{"d_model": 160, "n_head": 4, "d_mlp": 640, "norm_place": "pre", "positions": "rope", "rope_fraction": 1.0, "attn_scale": 0.177, "bias": "none", "init_std_qkv": 0.0462, "init_std_down": 0.00907, "lr": 0.0127, "warmup_steps": 200, "final_lr_fraction": 0.0, "batch_tokens": [32768, 65536], "train_tokens": 428200000}
MLP neurons of a small language model. Each row is named by its layer, matrix (down: output weights) and neuron, and shows model dimensions 0-159. Each number is 500 + 40 x the weight over its row's rms, rounded and kept within 0 to 999. Numbers have three digits each. A neuron's up and down rows have the sign that makes its largest values positive.
A block is one neuron, or neurons of one layer that tend to fire together. After each block is what it responds to, as a language model described it from the Wikipedia text at the highest values.

L6.down48:472460501529462445483535446443531522381529515485481511440505490524487566424454450543556469470580474493449537497519492529463512519500480532515463501513520561445495442497448529466489455521521560493620488455501540522509428509541587451518536454489482476538530534507507517528464495525511524488425461490477418540498425545540512625522542530475500530492494454568492482513472496461491505494484413496503493545437499549476469450508466516508515518509486432509530461414453470464489549581550532
L6.down250:520588494448456457553466507497546466562512524541478475525447486505448530484396494515579526473491534464464545462497520555491510457481495478520481611465485513433472437530417468460454437533496533428545474502526525524508430512509534514532500511522547475524449573465437483483440475512514501490486521537434527440470469449510477549530479512484478476535470545498505596465529510482461473454481497514442480567433487537529510566516522452522532472465488549551545523514502529474341490465481506
L6.down360:483506509507550591506504489578504465524562582465441493523493530432511484498495555408441513467521465493523507502561486523442539457441479499520532465429524507524538509491505499464480460551412641471529478520486521447508454516541468475517488409580529501472483475479485491514466481479515435550446510476489478511522457530499515485519497435490507499571469470525490549507540413551492576560558430551520524546521511541522515480446585486452475409507542531455533468455488517483548537482524525
L6.down612:526506522480498445534445536489494533570489523481484411578470526545563508500524556509473531481512504472513477555522501498499569425534501475518529506522525432511513466461488558502481437478445501514503500465561484435476435457524465514511502546455537458475528510535503518455473549567432528538536526605472533529499503485487534500502506547529406511387382443516523371480504504478544539510457501429485538475400481530449516530561517535509473486420466536492500477495521486481512509473563486
Responds to: Section heading opener

L5.down12:552481540429497529440546532513437496478460503426485500480472532501507515532473478591472532462545468495540489480509486455433500492423487519513486640544559511523506495410450456459486537418536460543552562539563551485470494521438500454561517512460514529443506486562487476511515433537555511429439471500576467471524491535423515526431466518539480517485527497493554518528525525496575541489480491519443527509532504498565494547497450518502533512580487476491602536517496511473488469525452561
L5.down15:477529475500505440533485544477574459461579446497473469573520479517510429527522502540504619401457503565516563505482482525482457554474444486489521519513451535535442565541540542488558533485470485528397427559445541476546554512478499515449434548489476487541466468525503518490531497544480544531454508497508455516454537525491480497503446456458555536534533539440453498474470436474495551491536490524520455424566582509492558549519462508494559523595514542470515493490512565499507527494463519
L5.down36:540504473484497486502572504416484552500417471517529467548530495572464494483498444517497513468515491492569482500548474455476462517574465493533466514490532469546479426490486518549485543464455503536458518464494543449535463520488550469494524549459602514500448489460502438495362401500531500528491555479536466446469471525515525501509498496426578537529418433512472585487447505559513449472465521562499429468556543566523424472492531484504488479538514532498530557495557512541508501545488556
L5.down125:575585504478433462493544480490462579507528548584493526586589509517451489544463517541470510436563534511470459521558387526429484476487499550520510464516509482509588480444523489480492534500504494551583480492485430486533465475501505467495517511509434543500443522565506521561467521454537541456490502475421439525544550443513496468576455465474506477550521588530489491473539483437534528432456517486504517512504499505478511459521520432468520452524493520515542571502488580529539485553466493
L5.down144:544504511455557462521463547444575451510476505507555523485518484450500452538516560565504494523495497526486569526489431523544498528450500500552512415508448541584526499430583532468502435452513453414536502524423529467489442470504460494445544502549544540519538537523528552457569515532536519485589463570524535563534461535443482480452517545529418489438515518539477470458507538434526443498497483512538491426506506455511543484507462520512519471456515575478537504569523467427521555513495502
L5.down145:449515534527520459584534502562478503423519497478549470534474464542538441444511434487495520494474462515508557453472494498455446488556565564505469471554529542531433538516497537578477577554472517478504436547501511433444418581490474531463537494450451500447495556497553543568466460440507518494538483497384482497478492524490441538516453444565570507482476524480477500476498468521535500505487430482471448486519520486507470508456533491488458580465517504520445517521503428445406464477465535
L5.down156:529556447476497552535521549481455544508495538529379481508567556420506497516409550556543490545428501516500449515531534505495512490497482438422521441522486540474532426479513557473501561521544527482425547522494534518455513494497465515529448496519489482517502464407504496484553551483568429475529551524517512474542498523543466510436495546484492507502434487485488505492557537507436450507445478508455445513495419490577541451427434540473458512531453444461454472533473528489413499447528500
L5.down209:530493533499511559434476489552506580549480428525463446505472485502492500430486528503471515505504483465457416514494478445499530497512529442525580519576477512513512436447437458452461484500526489463496491525446529516504443464498435493438555449479515528435461448506525503477572511491509511538468495518606448515491414505592509508419475488437593483545517517500542451513537500518522437495521530476492445478465470484539493532467444490482520453546499518505516531476532488461632536398538538
L5.down259:479480529504511527446442528471463552529566530546528444454498436478511466575549601516508523462479565520493551469478482452522449525557500488470526542522567513500471549481527450587482564475471517509527500456482506513546472527480422545554476473494548486432425535502485537456500512468530485500480541546462522492494542504457563567503544520570449484475506515426486435495554504446484554528536485442410492533497496578518463524640470523486442506463509507542542519494530439524495439503537534
L5.down265:509580464553509538491542543516548466476487435514440480481497591450509450522431461483472537463438539516490547533485471529498549444404475529442547450553478504522491468554561475471454484461514519461454488458510490534513472532504507479527533569507499483477382467510488506517492508509495529475555368499473481547495443489549534543470453418499427494473506468453533441591480531550521537503562516469541511473491496541503465502599481478523481554539487444435437469536489544505509457513535516
L5.down266:500472544403527587505480473574530551478555535484504496494516547560492522552487491550489517518509524594604536520502445488545497492527499478571533441458457497470422499448495489535569582420470539543519422427464503490580484481532494511545394493487495555480471512418481489539446492519508486503556492513496513547528508568500488517538495489546456540553463497520450479486510541515516441512548478481483478497485598512516484492475450536463584424511537519535510497564500484490477496491464574
L5.down299:525461598540485441606371543512500470520510521521514458508563510464469468561428461444467545508514507510544518530439511550497474490479493517477470477469510484508513584517432549566461525531567532493458533537494470478537524473484468445498454520444542490447548482570523478449487494553560471490494521513530481527585465503483365484459493505509394519498541433449508530478584456533523483496490523437485509461466539536484463505517491523523487540514527461498546495468549441526524502563492502
L5.down309:460527448419491480448582473482472490546520502482498453496500465450513449557496531473484488426580507525479504483489452442533504571451543443502507522527597451515559497460424471509545467471484488494542473450516492481500492461560500458527477452438541466523498469497595500454511493523461483520496562497447497432487484526473483488472423491500501481503443533529482430461459444546435464507526523576537545529427561508570550498565550524454561552528502557541482484451451443479481490431432544
L5.down317:555422490478504518493512513520455559475539489467507507530463512601495551596383521465520483490447541561469498527461504509465512582487494524489491531546448468481524495445496435451450502432483511593546464496452539488497475498458501526535490500486532540551513461515567498528466513474595557462516531514460456502548452461551432512586494574514491497466501522601513544485438481491462553512563488534465510575498539511473477472396561476520473466480524531476487488533466540478476449470549490
L5.down375:507456524495554482457528522499460490518485474525586510562494519497485423442536521486501484462445485529486464474509458526505522552429587463512520511486540519441479477514381569431575442443516509523526445523510499561526502488490476502444524457485499472566515594518436522429514467479476518585466546549517508586486513532506585547521429550494508501499454548560488552470622479525520455536432519466532493498522503544471556527494465473472447562480513483512483491526477534551475536534524461
L5.down482:372500541467458492572561510495509470505470487464494427453457480472517470495486478489516559483486514504469487535487480491452547527515515499581496427498490425489594457525458473487446483546514538545550545472450529430467454525519489592522460500552541446519465480461489543413479443509477449574483446465502505503517499491554455409486491563442466563527537474484546573462501519493467573502562543500552457487471444528485427438528491483559473492503510504491581487439529467492475464485508481
Responds to: Wiki heading equals signs

L5.down46:434524529452570468510471467541493453505479538564476452478446503448552550509502522470412520550477501539496507482537477523485485478507500507545491498463459527474493496491482514526524469469437528529528456495499509514582499515501562579605496498507513475518465545422485531566488489495429498518462547534517483561464504509404472545594462535497426498477563465549436537499492470543557484481488516444462508516495508490422541505563444507522483577509526525463537483443395518420505583488406465
L5.down51:520493532409495475547453528546540497525482472460500463602466500373532540519491541491502515521487559498581537499552524611538513481519501463495566547548417503471518485534486442466501456441582554518528482502502530528531425474463502496531471458520495449481498540531534503524443499506479498501533547498590522546372495512496529531507503426460514510484493380522479485532532522538490525484543451512516489471565469484506511545479464492516565467474544531538553442511492549488468537474568508
L5.down68:466567433522469500593523441544504472479525500524518458491555536388457515509467534478464554411509511544433535578553503509505521527464504485484558486551484509501519472586459431522516502481443473475580482445504465447469559521494512517483475521486543524493540485510479410557453430550484525488492510565571547508420502570513478495549466484567447545486511540519531432536524485576523555465593470530485512435492463536503467506466476481449514466519508540498462524486501491515529473443492426
L5.down283:513508535476488483446411517478424504481469483465505520522450557512606489498515506448495461497474448484524599516520532536529456460497488528523614575428470489542523465563439460468502471446432448533511478459486503477490558453525495424509452439470527604448501488520477508457550500523429473462455519604529478540540481566480449517500485480514470485503502500505494555439565527533506554532453476482499499507517493466512461570497525457421529536541543471571524470515456454448536488495514537
L5.down325:443504528576442493452483498503488463497537513429539472472492540537544454561486518459396445523495416464521424513491523474456481491526400473539501466451448500472510460554552519505518525507524471478493526502537526489519483498518446479532454545560558523521502413485471495495508434493485493489466525493483525452562448475471538492586524367558520487523528491485465577570456529484541556502506531499615506527513543523511577544482538455464550500434509552541443501514516494456511510474439477
L5.down326:456441487444492558466463425414516592450550528495423546473465447524449502456572600542442461474447496507472494495565519536447478415523557455464471491497525507469465519493480521473498536445554439484538502491538464493461504550476503537539466520454480587500470514604476480522508480580503586473572510490548514483535507475480487496488461435535474422496465509493484410457500498497537517540505511464529544468501510554519506492458477509481516463540524418492446451456488558538506519509446501
L5.down327:507429514524546503537463423490477529495491503480465457536501501482567556542558551514452485523515525468506539510463513476451467490489540534537523448490477483450445528573544578541535524513539555455492467544486515540562533540510464552504405584549466494488541537495538504487458511508437354530510471549557509443587469584525494500570504491466496530527426511576490541514528491448483521534512484493486510544555525477527575489510473478493501551446508506420521535484538430513574451510492456
L5.down346:501511489555530520506501539441502462505544472490449572542453569524532503552519520509524474494451451546520565559553432449555573495486517478499541568495447519482482565556566507488501466520450448417519504566491533461555491448433545478434536425464559500501535600528480485467474521488507472557481484508551467401488499530463436517447523394531567487549480561494482475510534524557468448522463519504483509460480468486516525519511477516488505426510465422532481471523481544536536474475439551
L5.down347:499505542502419558476516505499533440475528526570528519515478576509464506408558462459494526474503469484493545486586479557523523528484461423462441489543493449484505481586445572544502492464544491492539401484450534462441502486531436548507525496519524484482483471556473444552535506511475482530471559564475490423526494493527534450484525532484413461512427513482420576548552549480470510521491605498448497452474504485462480477534439493511480527549473522513482478562472477455600518497492481
L5.down360:498529495550501448517525520481518495470463481495534529438562413549520584553451464523453453487553553512496514419482495471468569520452562478537482517467465537556530550495512494562459490455509495534509524547537401510517532499473473527475521458535522565504487541446491530555552523487519570488595453559540537519589474501521525554458477516477437502448464509535453538516531446512492576563528522486523488483462504509514460464491407541529521563495500426505581558518477506499589540567523500
L5.down470:569444492529580408492552527469532437492497505434527485526569452516510495563527591473557499456531497487521507486521559551500514470467516503538481469469472430518498479560551478497541540535541486442546560469480471538455575456450482469580448490497510531449526516477532451477572463552544475497491540503523568502486423531529466517467501478492456578510607491499510490460541528556517489493472465494593494504550563535502540463475462516552566501513472446481449455572467552523453519456539505
L5.down479:461502496545443508486473483467491536483498483532525500497544477446535501527552538471470485527451474498502501523487498560549376480528558471574526499503516526423506439587566503462525508553500468424478450439550478490473510464467507469486500518482509514415502500569499466426470504487542480479513475540483484461535421505462481482476513532495544557457552524505432546561511508474595471512510526528413519432635455548441546491428490462454492505490555529467507474434546459529568496472458515
L5.down515:496484539529513511471467517507555539542531506484474484530433598444509522549458540492426523487520448510522504542510536528477473471498531495528442472539466433473388550513449480597591522488545501529515566485447477473483472535459528510583518472452521495514502458518550468469471543467535480550482478506530553519480482477542496481517485449508479482463547443410487492574472530551554484588478526487533460518598567519467567489547520517537488558524528468503526487559473391547566527460471487
L5.down518:495458495499496472508433581550469513481528518522498548458462429446574464478471555482457510495415538535453480534486498496500496521506524449518540388496478511514525457463500438488475486511532458459451598500452389483437508499527424503453538527554456530524502498478472487442503531465530540510527480523488544464525405514550520470486552514506489513525489480501525549458510554469448500515508495466591493587543499514537432588551521515512535494478571479453592586500558501480526469464493550
L5.down547:548493482514496441442502453564498508519476507470509480552554444574472526443467533508500531513494467503483454542503511523480511467570474517470533538489479484500493533473530522469482548539478477460524516493477574480505458468394541456479502531551508533505500515511470494550493476478578438535503428446537527428545435534529452626522453436491543511527520395436566531542497563436500556504523410484544447440531550592478448539477515481475487472526501486514438503551531540566489459473464469
L5.down633:560508518546528476511512505529484496476463546549505457404484547529526519555493533493494492430474506529552515492443480515526441511411491512547516413558496547546437500573476553587561471588417457545527535541487488494459498600516573530517480533535585488498533489485575541494472416444478522479573513507501546545501445502460526525542480489470587520467488456500480490502536471525536450483573537489564501491565500549493533553526536494517454526510531475482467435463528526507539550516536480
Responds to: Markdown table separator dashes

L4.down567:491435465505480500476533524489560496503557493592491486499468498562493531495479527528553520451453482507547549419487513492499551530493537534419538444521497435492430468503467515437486493552510626465569549452484484504480499496478514482464454487550513456509464545575481471515544532519471517510475505535462512519515499489505492473573512443487497511495519574493602457500407429554526576404530491487508471482480490535523525517586518578504562547438527599464517498485465426528523510473531496
Responds to: Subsection heading markers

L6.down243:449476485465466514450518560424491513470531556488497504441522475504545535568499433557412511389503537501588530539542487450501509509475516471550543520455499491501499509474511459452495452519625570480486461520513501485453519494498436459503549454469503496538563507547533452458546511448554548479466561501580476482492574507530440489528529517569484447557583560451424529539479472492512489552509527555456488525459473542523508484499525508485463471436516490434500460460528517452531440483491555
L6.down297:446510446410537480532525515444583480504523443474479554493441476484446522546524536577515499560466491487511508481485491465519553525525518471464500520435464510515459496538442474472434543509557541513457517509515482504548592538550498530471499516456522448506461516466542469518545520495579529469521484548478525488543419469538506499498627460570508454510448414468427495458512430484502499440438492435517496518446550530495533525419409493463492585516513544531496506497481556482425490514504470
L6.down393:523526488447506475530571507542519543490512522468505511491520508525545571495522581473416519491508455507456466502469546499482494460442497511534497484477517470528464544508490452464521528453507458496387495467463480496430519540452431530424600493505499540469546551472510565470548410487514492440466540544499482485550407518472467443437522505536459462536453467532530470543446496501437407561524405481481470505476514557491528564452551507584512530522520552542480518462559519454526493467514562
L6.down627:493514479527508534565513450484542551532549469533490439518386499416549456453584495504443494555546511551415507556510543544495472515508484508479529535483551504479475503526471510514478518505396415512479437509493472485512495511464550482568511523504488485536534571570521433501474459538480498509444563540525539476511512535511485570524570440515427532408507544553507509453487480574446552497515540464521532456507507534455518476483463516453512570557532548503436439556490477538486554468457491
Responds to: Table separator hyphens

L4.down601:477465468538508529451492521506556472558519485467500452522519554502487524470514465478526440498521504531465486581515456461508527501509517479521548526541511493445466491424557495452478530499505508517484442503522538456470604526490560519524492492429557525507500522415530571562540557443510500509506484544506499481484566530567458585529489489558509438480523537440486444458576409471535497425554437425482460429489460553409541530533478457509419528503530436545547470435450506501505498514555498
Responds to: Table separator dashes